Weights of a small transformer language model: 489M tokens.
MLP neurons of a small language model. Each row is named by its layer, matrix (down: output weights) and neuron, and shows model dimensions 16-79. Each number is 128 + 24 x the weight over its row's rms, rounded and kept within 0 to 255.
A block is one neuron, or neurons of one layer that tend to fire together. After each block is what it responds to, as a language model described it from the Wikipedia text at the highest values.

L7.down114 [147 108 103 135 125 163 118 147 148  93  99 114 158 118 135 102 149  71 120 131 169 115 117 114 109 178 119 146 143 109 103 127 148 145 100 142 143 129 124 149 140 104 129 102 163 122 140  79  98 139 116 131 128 129 149 128 131 160 116 122 117 104 156 105]
L7.down467 [108 158 118 143 105 126 152 131 133 142  88 102 123 137 147  76 109 140 127 110 158 115 143 181  94 146 165 131  90 149 160  98  83 102 126 149  55  97 102 126 123 107 139 147 122 119 132 162 147 114 156 129 105 126  99  81 109 112 175 141 124 123 158  72]
L7.down520 [106 108 107  94 128 113 139 103 107 130  98 126 124 109 136 137  91 111 111 150 124 152 132 165 159 121 130 101  92 121 141 165 122  90 121 116 157 141 153 191 111 117 142 142 123 107 149 129 113 155 114 167 163 161 142 106 147 127 123 144 137 114 113 151]
L7.down534 [142 149  86 164 169  99 137 115 118 138 126 126  99 125 133 137 126 174 149 137 138 112 117 104  89 112 111 162 180 148 130 122  92 110 121 173 115 118 151 141 115 144 121 135 138 111 114 151 142 117 154 120 152 162 137 138 134 102 165 142  91  93 133 113]
L7.down731 [167 122 136 142  89 150 137 138 161 142 107 126  92 172  99 129 134 103  86 136 104 138 101 128 105 135 172  80  90 116 143 109 168 130 141 153  96 134 117 119 116 101 162 126  88 122 113 127 124 143 143 154 100 130 136 118 135 146 158 112 122  91 132 154]
L7.down788 [139 147 127 137 135  92 116 106 165 105  86 126  86 119 109 165  97 143 142 160 111 146 117 136 128 136  92 108 133 117 137 164 134 148 120 135 118  98 142 165  84  99 123 106  99 155 126 180 106 141 169 138 116 136 135  87 139 139 141 138 150  84 162 170]
L7.down818 [ 94 130 121 107 159 105 152 110  98 120 165 148 145 129 134 154 135 138 170 131 121 103 108 122 119 117 147 131 147 104 110  77 106 103 145 138 111 147  85 119 144  99  78 132 102 111 120 111 118 141 104 119 106 131  96 179 187 150 158 126 137 156 125 142]
L7.down958 [100 144 135 134 124 177 146 145 151 138 100 182 172 131 133 114 149 148 119 139 157  68  99  71 106 109 121 158 132 133 114 164 159 128 131 106 141 124  99  93  96 177 129 149 148 115  66 117 151 155 105 120 159 123 145 126 178 142 130 149 144 140 127 153]
L7.down1126 [139 103 152  98 142 124 144 141 122 132 144 144 112 129 150 108 114 106 184 141 116  89 101 143 116 157 132 148 125 131  94 127 133 173 179 104 115 178 154  95 117 154 109 142  94 133 136 138 127 155 136 129 104 174 122 152 150 163 147 123 118 153 109 159]
L7.down1170 [135  82 108  82 154 128 146 144 170 104 104 117 145 110 180 145 156 126 108 132 141 122  81 133 149 146 129 140 139 138 143 158 101 120 134 123 112 121 100 125 147 168 109 104 134  90 104 114 119  87  66 110 172 119 113 122 148 136 134 147 112 141 136 157]
L7.down1236 [ 99 156 124 139 154 134 119 153 131 143 166 144 122 145 102  88 139 150 146 161 113 138 154 109 107 130 178  95 115 109 127 146 148 103 147 129 154 110 126 166 113 181  65 136 100 144 149  98 117 154 104 133 165 124 118 113 137 106 146 111 127 144 115 110]
L7.down1275 [111 122 110 163 146 136 118 132 100 110 145 133 149 164 121 128 120 143 164 158 104 203 129 111  96 153 122 132 112 131 172 165 113 163 139 104 104 152 133 154 121 149 124 129 160 119 134 126 147 149 143 162 117 134 150 130 145 113  90 121 102  86  94  83]
L7.down1476 [118 103 129 142 128 116  92 144 130 130 109 142  90 135  99 147 120 117 137 106 131 165 131 142 169 120 150 112 168 154 116 126 178 144  70 109  78 156 125  92 144  76  93 128 147 129 168 100 104 124  97 168 157 127 123  96 149 120 147 116 129 106 131 137]
L7.down1695 [145 113 128 154 127 125 130 133 100 105 131 122 143 136 155  94 153  77 108 115 111 142 130 118  96 143 145 133 120 158 148  91 114 103 110 140 174 124  77 100 126 152 125 129 131 131 141 125 146 117 125 130 196  95 112 122 100 117 107 128 146 110 107  99]
L7.down1865 [120 142 139 128 205 110 144 139 124 116  84 185  74 122 160  80 127 108 139 174 114 125 104 149 111 142 157 131 122  99 105  86 186 120  78 140  88 124 148  84 110 126 138 106 185 145 123 163 139 159 123 128 158 119 111 137 166 134 101 153 113  85 114  86]
L7.down2011 [143 116 124 120  96 132 110 143  98  81 160 142 128 135 161 111 107 143 144 147  96 116 101  99 137 128 106 114 111 120 133 157 109 126 119 104 169 133 108 204 111 143  97 102 113 137 169  88 161 120 107 140 123 112 107 196 148 133 154 142 145 118 105 102]
Name-ending word pieces. The last sub-word piece that completes a multi-token proper name, mostly surnames, as in Angel-ini, Ol-sen, Roth-rock, sometimes places or year digits.

L5.down1039 [123 113 105 134 108 137 148 164 200 157  88 174 113 114 112 146 119 148  75 130 144 109 111 125 143 152 136  87  91 122 141 176 100 115 128  95 134 111 127 153 147 149 157 126 183 134 156 119 159  96 100 155 119  93 136 127 152 101 112 145  91 116 122  99]
Verb after subject. Finite verbs, mostly is, was, are, had been, placed right after a subject name or pronoun, as in Henry was, who are, she became.

L3.down647 [129 155 103 155 183 128 101 119 141 135 182 144 135 136 118 103  76 103 149 143 154 156 103 117 150 115 115 129 133 132  96 193 174 163 152 136 115 147 122 144 119 128 145 118  91 158 110  93 115  98  95 159 122 133 125 103 117 140 149 119 123 140 105 150]
L3.down852 [126 165  87 129 149  79 122  97 121 112 133 105 103 133 144 125  76 143 123 101 140 136 128 141 141 109 104 168 132 156 121 161 143 111 140 125 140 173 167 120 118 131 167 138  86 167 142 114 124 173 141 116 117 109  92 129  92  94 191 135 131 147  88 143]
L3.down1277 [137 134  72 148 146 104 118 109 133 136 133  95 117 117 171 130 113 166 139  90 133 138 127 167 152 144  99 170 158 147 122 151 174 175 146 143 121 182 141 135 106 165 132 127  87 131 120 138 110 129 128 126 122 139 110 109 122 118 132 134 147 120 101 123]
L3.down1707 [129 138 136 130 138 101 108 125 141 140 123 125 133 101 140  79 142 108 115 115 120 170 119 144 124 114 171 116 107 169  97 129 152 135 138 100 142 141 177 147 148 155  81  94 146 137 121 158 102 120 127 100 177 104 108 118 106 156 126 128 103 142 134 140]
Year digits after first digit. The last three digits of a four-digit year, tokenized right after the leading 1 or 2, as in 1941, 1916, 2015.

L3.down804 [125 157 122 149 137  99 115 149 169 100  94 155 142 134 162 111 131 125 143 150 170 113 132 131 137 132  95 170 144 134  93 135 127 116 110 128 153 120 162 130 127 108 137  80 136 114 130 135 129 142 126 149 144 104 164 142 142  79 144 125 149 133 135 147]
L3.down1619 [171 105 120 139 149  91 149 179 148 141 102  74 141 117 157 119 143 148 124 161 101 118 108 183 117 138  90 141 138 151  97 153 116 116 120 159 120 126 130  66 130  68 157 122 109 160 115 150 123 124 137 138 156  87 165 154 129 156 152 127 134 112  73  98]
L3.down1719 [131  82 140 139 118 147 148 106 115 114 117 134 123 108 160 104 173 130 118 127 113 123  99 149 110 129 139 113 114 151 120 146 138 140 147 152 135 155 158 101 110 102 102 138 165 104 119 160 135  96 176 121  93 109 131 139 117 117 186 130 148 110 124 126]
L3.down1761 [137 133 108 128 152  79 146 187 164 145 128 140 137 108 137 122 104 112 135 115 141  87 121 171 147 147 141 137 124 110 107 116 173 124 139 119 132 158 123  97 128 118 108 121 163 149 136 181 127 143 116  68  73 112 132 122 110 133 132 102 140 125 149 145]
Decimal point in statistics. The decimal point inside numbers in statistical tables and census prose, such as −28.6%, 90.8 turnout, 448.7 per sq mi.

L5.down1071 [118 102 127 125 125 155 127 134 128 130  85 132 135 131 103 123 168 139 139 155 143 114 102 110  97 109 168 113 158  94 102 181 107 133 187 134 165 119 103 123 103 113 145 113 126 164 107 128 135 165 117  98 113 117  97 133 126 151 155 143  58  87 144 174]
Name-completing word pieces. Final or middle subword pieces that complete foreign-looking personal surnames or given names, e.g. Conc-annon, Rosamil-ia, Cucuzz-ella, Mart-ino.

L7.down264 [119 118 155 129 167 126  92 127 158 121 101 116 116 128 106 140 130  90 111 151 151 142  92 112 119 149 115 125 165  84  96  73 135 151  91 106 138 135 173 117 141 113 155 115 132 129  83 128 126  82 149 101 160 106 104  94 115 131 113 113 132 134 100 166]
L7.down274 [119 104 109 170 114 126  98 148 147 153  89 164 124 123 129 136 127  87 141 141 103 143 100 140 160 151 125 164 154 128 112 147 173 123 129 143  67  99 151 135 152 126 145 124 131 142  87 118  91 115 166 142 179 107 121 155  98 130 106 120 124 153 171 129]
L7.down416 [150 129 145 132 164 182 137 131 167 122 101 151 100  94 133 144 148  94 116 146 116 183 138 121 153 129 101 139 154 125 128 155 102 139 108  95 156 102 128 141 119 140 100 148 137 154 157 157 120  90 149 160 152 140 138  91 153  98 163 128 111 141 101 130]
L7.down555 [159 167 104 153 130 116 132 160 126 122  65 125 113 118 129 142 146 143 111  92 130 122 103 132 181 110 147 148 126 142 145 141 100 184 135 160 119 112  98 115 122 138 165 104 122 102 137  94  86  92 138 131 137 122 162 138 153 158 117 146 109 131 169 127]
L7.down563 [103 108 123 106 104 109 125 106  77 106  97 124 146 111  81 102 123 153 131 102 154 140 148 136 121  87 141 151 104 131 159 154 106 121 135 139 125 142 139 168 119 123 104 128 118  87 144  89 121 112 125 127  93  91 130 110 145  96 140 108 134 115 132 152]
L7.down845 [131 146 165  87 138 119  74 134 140 152 167  96 112 104 114 170 116 128 177  99 129 166 129 178 107 100  80 115 116  88 137 154 123 112 134 162 104 165 155 102 157 152 108 148 138 109 139 123 126  92 121 122 143 129 167 113 102 132 145 129  92 136 114 100]
L7.down913 [149 142 141 117 131  84 101 114  75 157 165 110 122 139 132 165 171 175  88 117 102 199 153  97 118 107 128 146  62 132 137 157 131 140 152 150 124 138 114 147 123 146 115  95 106 141 121 170 140 159 167 180  87 154 141 156 157  90 123  86 120  63  95 133]
L7.down1013 [136 118 107 151 136 164 127 121 151 121 112 148 140 150 140 160 147 112 125 156 101 117 148 149 106 129 113 117 171  96 110 148 163 173 158 133  96 187 145 131  94 111  98  97 136 145 125 104 150 169 165 130 115 107 120 133 148 147 137 121  80 104 131 118]
L7.down1240 [148 116 114 145  68  99 117 188 126  93 103 124 144 134 120 143 104 114 102 114 140 152 133 163 146 104 101  95  89 135 113 122 121 149 135 118 132 150  93 103 128 123 132 124 126 124  69 122 132 170 118 141 143 159 123 119 141 131 145 118 122 115 128 135]
L7.down1302 [127 121 114 171 167 133 150  85 145 158 113 144 117 114  84 110 145 128 117 157 127 125 182 132 167 104  55  93 120 105 138 155 150 143 154  93 118 103 127 151 140 136 119 154 138 130 139 145 130 105 153 121 112 156 158  88 139 153 142 102 126 122 143 138]
L7.down1380 [137 139  92 109  98 130  97  91 118 151  83  86 128 131 157 120 130  84  95 115  93 169 122  93 149 128 149 144  97 113 130  91 115 149 160 107 130  84 123  94 105  85 119 109 111 137 130 103 124 105 136 123 111 132  99 131  93 108  70 128 102  89 133 144]
L7.down1607 [163 110 103 120 135 132 151  91 154 111 155 151  85 102 136 142 170  83 108 142 104 174 113 130  88 127 127 137  97 124 115 172 179 147 123 139  82 123  89 113 121 134 142 136 116 158 128 165 105 125 135 153 141 142 139 132  97  70 100 129 131 164 131 144]
L7.down1654 [108 100 152 138 122  95 160  91 110  72  94 148 138 126 136 101 117 143 106 129  87 122 123 124 134 132 158 149 121  99 138 153 118 177 171  91 108 138 131 123 119 105 121  99  97  96 105 117  93 136 129 132 137 156 107 107 131 105 107 129 125 137 122 152]
L7.down1733 [176 130 153 140 129  91 133 124  74 160 109 153 145 148 120 142 166 136 106 119 126 108 130 145 113 131 142 151 121 166 131 126 174 112 130 154 166  99  64 119 111 146 114 190 124 138 140 169 133  86 138 126 151 130 132  88 106 162 121 104  97 121  78 115]
L7.down1875 [112 135 163 162 104 157 167 141 146  62 101 139  85 135 120 135 113 156 140 109 119 100 157  88 100  82 133 127 106 178 170 110  91  98 145 138  99 123 124 166 140  94  74 118 169  76 116 108  88 167 114 140 149  57 138 161 112 133 158 132 110 165 159 147]
L7.down2003 [108 133 115 111 115 109 125 136  93 141 138  96 128 128 118  96 119 122 180 164 113 120 118 119 103 123 136  96 138 134 137 130 117 133 141 107 118 153 115 145 143 119 132 158 157 151 185 120 144 148 174 152 147  93 108 112 119 142 142 122 144 127 172 128]
Decimal digits in tables. Digits right after a decimal point in tabular numbers, e.g. climate tables (51.4, 42.8), vote shares, race times; sometimes a later word in a title.

L7.down16 [110 146 136 140  96 142 133 152 133 127 131  97 118 133 108 191 122 139 119 156 120 107 150 140 173  96 153 110 137  90 129 143 138  63 125 140 117 170 127 129 124 127  70 116 139 152 141 150 104 164 128 128 127 129 154 131  43 156 137 150 110 100 137 135]
L7.down94 [131 104 136 120 111 141 127  93 115  84 126 156 143 145 131 159 150 129 179 124 122 100 148 166 128 140 128  76 134 136 139 144 142  85 171 137  77 182 103 136  91 136 116 134 112  89 158 161 161 119 132 108  95 141 123 134  98 143 143 123 105 105 141 131]
L7.down98 [117 119 120 125 181 143 145 152 104 125 121 122 101 147 146 152 146 152  83 127 159 134 102 131 154 111 131 165 104 134 175 159 137 163 138  98 137 118  99 162 149  92 115 130 135 116 128 132 137 111 113 156 141 107 110 104 135 117 133 182 157 108 122 123]
L7.down457 [145 164 139 113 158 132 122 136 124 134 168 115 127 134 115 122  95 127 154 156 148 136  86 131 120  80 158 114  92 132 120 133 125 126 139 154 162 142 153 160 155 156 116  95 131 167  96 103  70  97 159  89 199 135 138 122 123 170 147 111 101 127 146 150]
L7.down533 [109 111 112 109 142 131 121  92 144 159 116 150 116 132 126 124 111 107 141 120 133  64 104 158 143 190 166 110 109  72 126 159 123 134  95 135  88  87 173 137 107 121 173 119 124 132 138 116 146 145 173 145 145 172 179 109 113 134 127 125 157  88  77 138]
L7.down636 [ 72 132 107 110 129 101 103 134 110 170  75 181 118 130 139 103 116 141 146 137 117 159  98 144 133 132 126 133 117 116 177 110 175 133 148 109 123 140 153 136 121 144 105 144 110 133 147 139 114 134 151 146 160 105 177 152 133 155 138 130 146 118 132 111]
L7.down853 [163 156 122 145 161 132 144 123 108 136 137 126 138 106 141 159 133  90 122 143 131 109 117 141 121 156 144 119  98 146 129  73 114 127 134 115 114 154  64 143 136 132 148 126 141  73 135 163 107 134 121  80 168 116 149 152 103 139 110 113 131 121 153 122]
L7.down934 [139  84 116 127 112 136 174 133 104 101  94 156 120 141 149 154 136 150  91 155 154 152 140  97 123 135 154 145 137  97 142 163 149 132 130 132 111 112 103 146 115 141 122 160 113 154 110  67 107 134 122 117 156 121 123  83 130 172 138 148 131 151 116 126]
L7.down1154 [115 135 128 145  72  98  73 119 133 123  90 165  76 101 144 109 101 105 194 181 115 158 116 139  95 114  84 125  88  81 159 134 134 136 136 109 131 123 137 135 131 122 131 137 147  96 154 164 102 136  92 132 185 157 116 136  95 170 118 150 147  78 158 113]
L7.down1192 [136 119  94 128 153 112 114 104 147 133 124 130 117  59 161  94 142 132 107 124 160 111 121  98 167 125 120 126 167 129 131 176 125 126 202 135 158 112 126 152 123 142  79 112  71 127 130 160 139  85 174 154 127 160 150  84 106 114 123 128 139 110 146 160]
L7.down1213 [105 127 104 134 122 108 123 129 135 130  73 163  96 104 159 126 135 122 155 119 100 149 159 140 113 113  99 142  91 124 151 182 107 124 133 112  97 167 139 146 115 135 139 125 143 139 101 147  96 127 138 149 159 123 124 146 151 129 111 115 153  97 120 131]
L7.down1257 [143 135 124 155 113 134 114 113 162 107  95 140 118 133 166  96 129 124 149 172 130 135 116 136 122 115 125 168 150 141 179 179 137 167 138 130 102 117 154 125 141 100 118 130 128 104 105 168 193 135 109 156 140  98 117 151 165 139 130 119 131 116 113 117]
L7.down1486 [130 179 156  96 174 148 112  70 119 160 128 171 147 110 169 159 156 146 105  96 134 150 101 143 128 127 130  94 157 110 128 110 107  99 134 123  94 112 129 133 108 144 101 142 108 117 131 129 107 110 116 120 119 108 147 189  81 121 152  93 133 124 118 139]
L7.down1546 [126 113 146  88 126 122 128 151 154 133 155 123 192 107  83 102 113 153 146  97 109 112 134 128 102 161  99  95  97 104 125 149 135 181 104  87 140 166 163 123 140 120 115  89 114 200  88 133 131 121 129 137 129 156 166 133 120 184 131 156 144 128  84 122]
L7.down1561 [146  97 148 110 102 126 169 131 108 123  75 160 133 158 109 143 126 118 136 108 130 132 170 103 128 142 123 119 139 137 115 123 122 167 139 113 127 143 131  94 168 135 197 224 118 133 184 120  86 141 156 104 114 138 128  78 109 149 117 158 144 104 121  93]
L7.down1716 [145 158 140  99 131 118 108 129 158 101  97 119  81 125 147 148  96 108 126 138 123 110 145 112 157 138 129 133 123 140 123 131 103 125 150  97 164 178 152 118 146 112 149 152 133 121 127 153 113 176  96  89 141 114 131  95 118 123 122 118 133 125 119 116]
Forms of "to be". Forms of the verb "be" (is, was, were, can be, has been) right after a subject noun phrase, usually starting a passive or predicate.

L3.down1393 [ 68 140 102 162  96 116 126 103 126 116 101 155 124 194 112 204 137 164 155 144  95 120 128 124 165 147 116 133 115 180 119 105  56  87 116 146  91  87  89 140 163 144 115 140  99  64 164 109 119 159 115 109 137 110 102 135 123  90 136 128 188 112 131 118]
L3.down1423 [142 116 143 146 153 149 119 125 104 152 118 177 161 166 121 145 129 128 119 106 117  84 195 124 131 125 117 107  98 149 126 128 124 139 139 112 101 110 144 154 119 157  65 103  78 169 127 105 146 116 118 163 117 103 124 135 119 135 167 152  84 125 134 119]
L3.down1563 [137 108 134 153 100 138 102 112 141 134 108 150 153 100  90 139  69  71 142 140  96 115 142 186 126 140 113 147 127 128 101 109 171 108 130 134 158 122 139 121 119 105 149 103 121 157 141 101 131 120 125 128 137 129 137 128 127 130  78 108 163 162 131 130]
L3.down1610 [135 144 119 110 129 163 124 166 120 117 142 157 165 174 137 144 116 100 144 151 123  83 176 171 132  99 149 131 149 143 135 167 125  95 110 119 120 114 140 153 134 134 114 113 117 136 157 124 159 131 132 126 107  93 138 110 123 120 119 124 141 122  99 166]
Statistical table numbers. Digits and labels inside templated statistics, especially decimals in election-result tables, census demographics and climate or infobox tables, like 1.3, 71.3%, median income.

L3.down759 [131 144 147 119 163 140 128 121 188 108 155 162  56 111 187  99 147 119 119 155  80 128 130 137 108  69 124 113 118 149 134 173 111 122 126 130 154 117 109 134 118 142 162 171  87 137 154 143 126 130 150 136 150 128 130 132 156 122 165 113 130 109 110  82]
L3.down1108 [129 125 138 136 140 121 145 164 109 126 115 174  54  93 149 137 105 134 117 163 105 125 132 126 121 105 127 128 148 116 131 175 102 123 122 139 140  98 150 127 136 171 114  67 102 136 117 108 115 133 137 159 162  97 121 141 126 157 144 146 124  96 106 126]
L3.down1302 [143 157  97 117 106  88 139 149 183 169 136 178 125 106 136 128  74 163 137 139  91 118 128 101  82  53 126 125 108 136 147  96 124 113 157 106 129 140 151 167 151 134  87 158 141 134  96  96 130 125  82 126 151 171 148 116 126 141 108 129 146 100 138 123]
L3.down1425 [ 91 125  78 125 132 101  96 133 141 124 126 116  83 108 143 146 152 110  96 115  82 178 133 158 148 139 150 146 110 125 154 136 142 138  76 143 159 175 137 116 135 119 143 123 125 110 110 167 120 133 128 168 159 111 139 146 101 116 114 127 118 134  88 124]
Auxiliary "be" after subjects. Forms of "be" (was, is, were, has been, can be) right after a subject noun phrase, often starting a passive, e.g. "Purunpää, was delivered", "were placed".

L5.down763 [149  94 138 117 108 164 115 115 174  81  68 118 133 138 145 164  77 150 130 157 167 141 110 133 151 115 158 164 139 124 115 153 131 117 178 115  70 116 151 133 101 137 104 130 107  91  80 114 150 116 135 110 110 180 112 163  98 149 136  82 103 120 131 120]
Final piece of numbers. Final digit or word-piece that completes a multi-token number or word, such as decimals in climate tables (6.3), closing years (1879–1965), and foreign names (Gomilica).

L7.down87 [ 62 148 110 149 124 138 170  90 111 101 112 103 109 126 153 122 147 127 134 123 109  75 135 115 128 143 112 154 113 134 120 125 133 128 159 127 132 108 113  93 119 108 148 100 128  99 136 156  97 152 142  92  96 128 153 139 121 145 141 142 120 128 110 125]
L7.down103 [ 66 102 116 160 130 126 128 149 134 146 130 125 131 175 120 121 120 152 102  96 108 171 144 135 146  95 152 123 141 103  96  85 121 126 111 131 133 144 147 118 172 119 171  92 124 117 122 145 124 138 167  99  74 111 108 130 122 147 136 135  79 134 116 109]
L7.down362 [117 111 150 113 154 128 146 140 130 123 119 158 135 138 103 162 145 155 125 142 144 119 119 119 129 144  92  95 121 118 135 133 141 132 141 113 128  93 126 108  89 109 125 154  66  90  90 121 102 154 127 156 102 163  74  97 153 119 131 144 104  98 112  96]
L7.down516 [176 104 137 134  60 134 142 120  64 159 154 128 155 115 106 145 107 139 100 101 181  88 151 182 138 111 104 126 101 136 135  95 116 119 141  98 113 139 117 150 132  85 111 123 109 144 157 133 115 103 147 128 135 142  82 122 150 140 113 144 109 133 147 129]
L7.down751 [122 146 147 124  91 129  95 141  95 161 172 100 163 144 184 140 128  98 122 119 136 145  94 143 150 110 102 108 148  87 100 128 118 117 118 166 126 132 152 105 150 141 138 147 127 151  86 163 161 140 139 103 144 140 122  96 106 137  79 129 145 125 107 133]
L7.down798 [111 138  83 111 140 131 157 120 146 104 140 119 105 115 115 128 111 138 165 127  94 132 125 123 126 127 142 145 105 132  96 144 131 113 109 158 112 125 159 117 105 146  97 130 107 113 143 130 129 125 136 118 122 125 146 113 168 124 184 112 113 121 103 114]
L7.down888 [102 158 138 138 158 109 144 147 116 100 119  89 117 131 144 130 127 147  81 121 161 129 117 123 121  85 109 101 147 114 160  73 125 138 132 109 148 140 134 161 114 153 128 114 113 151 130 132 137 129 119 155 111 111 126  83 161 154 128 110 133 142 107 112]
L7.down906 [121 176 134 124 107  98 120 139 139 184  83 157 114 105 125  89 165 140 134 101 137 127 127 167 154 127 128 117 125 118 149 144 138  93 121  94 161 130 109 151  77  86 133 164 142 147 139 124 135 129 113  86 146 182 130 142 165 130 132 112 106 130  81 138]
L7.down1151 [128 113 130 101 131 118 147 124 107 126 143 139  80 110 125  85 130 135  96 126 151  96 110 124 145 153 113  93  97 124 140 142  78 118 121 122 153 132 117 119 177 113 145 137 129 107 117 135 123 146 163 150 127 107 175  91 137 113 124 131 123 174 114 118]
L7.down1674 [106 144  67 186 131 142 119 141  85 119 136 192 114 108 161 145 170 123 155 121  92 172 113 114 148 123 119 130 114 138 122 108 137  89 141 144 138 149 135 189 110  76 148 124  93 131 142 127 135 143 130 144 143  97 102 159 105 123  73 147 112 122 106 107]
L7.down1750 [ 89 144  98 147  93 156 101 127 143 153  63 156 150  95 151  77 107 120 130  85 140 131 161 125 142 120 115 111  91 131 152 101 136 114 147  90 131 102 169 133 112 100 116 139  80 100 137 161 134 100 218 118 118 175 136 122 138 139 125 110 106 124 133 131]
L7.down1766 [127 109 139 110 117 125 122 149 173  95 137 107 126  96 126 108  93 148 141 131  85 143 126 140 126 126 138 137 138 134 139  68  92  97 141 128 158 148 162 164 131 148 140 155 145 152 138  92 119  75 118 121 155 120 136 142 128  77 133 123 151  90 104 104]
L7.down1774 [119 130 108  60 116 107 197 126 161 143 141 164 155 114 133 100 147 138 159  91  92 140 132 139 110 152 138  77 116 124 126 105 146  99 110 141 101 140 138 115 174 102 120 121  92 132 203 148 133 130 117 106  98 149 130 127 114 137 133 108 136 139  81  94]
L7.down1812 [ 89  93 110 165 109 122 141 142 121 105 132 135 141 151 108 128 108 121 151  99 119 147 120 108 114 142 147 152 125 141 127  92 152 107 118  91 127 126 106 147 140 134 152  93 112 116 157  99 102 127 176 123 122 121 133 126  94 120 120 155 116  88 135 124]
L7.down1861 [134 118 134 146 159 126 109 188 133 155 140 146  81 142  89  93  92 120 142 117 123 105 109 121 155 122 194 130 114 127 114  97 141 128 145 144 160 123 120 112 126  52 114 131 150 123 143 131 143 141 142 145 108 111 140  89 170 128 141 116 129 164 114  99]
L7.down2041 [142 151  92 117 103 117 125  95 135 142 104 123 149  77 140  95 124  89 109 113 104 129 126 145 130 104 136 160 151 130 107  85 131 151 137  85 141 144 131 144 123 196 136 136 113 115 128 144 124 120 131 185 109 126 146 134  97 146 138 133 121 148 124 173]
Numbers, LaTeX, table cells. Digit pieces inside multi-digit figures, plus LaTeX tokens in physics formulas and Markdown table header cells, e.g. $270,000, \frac{, Source | Rating.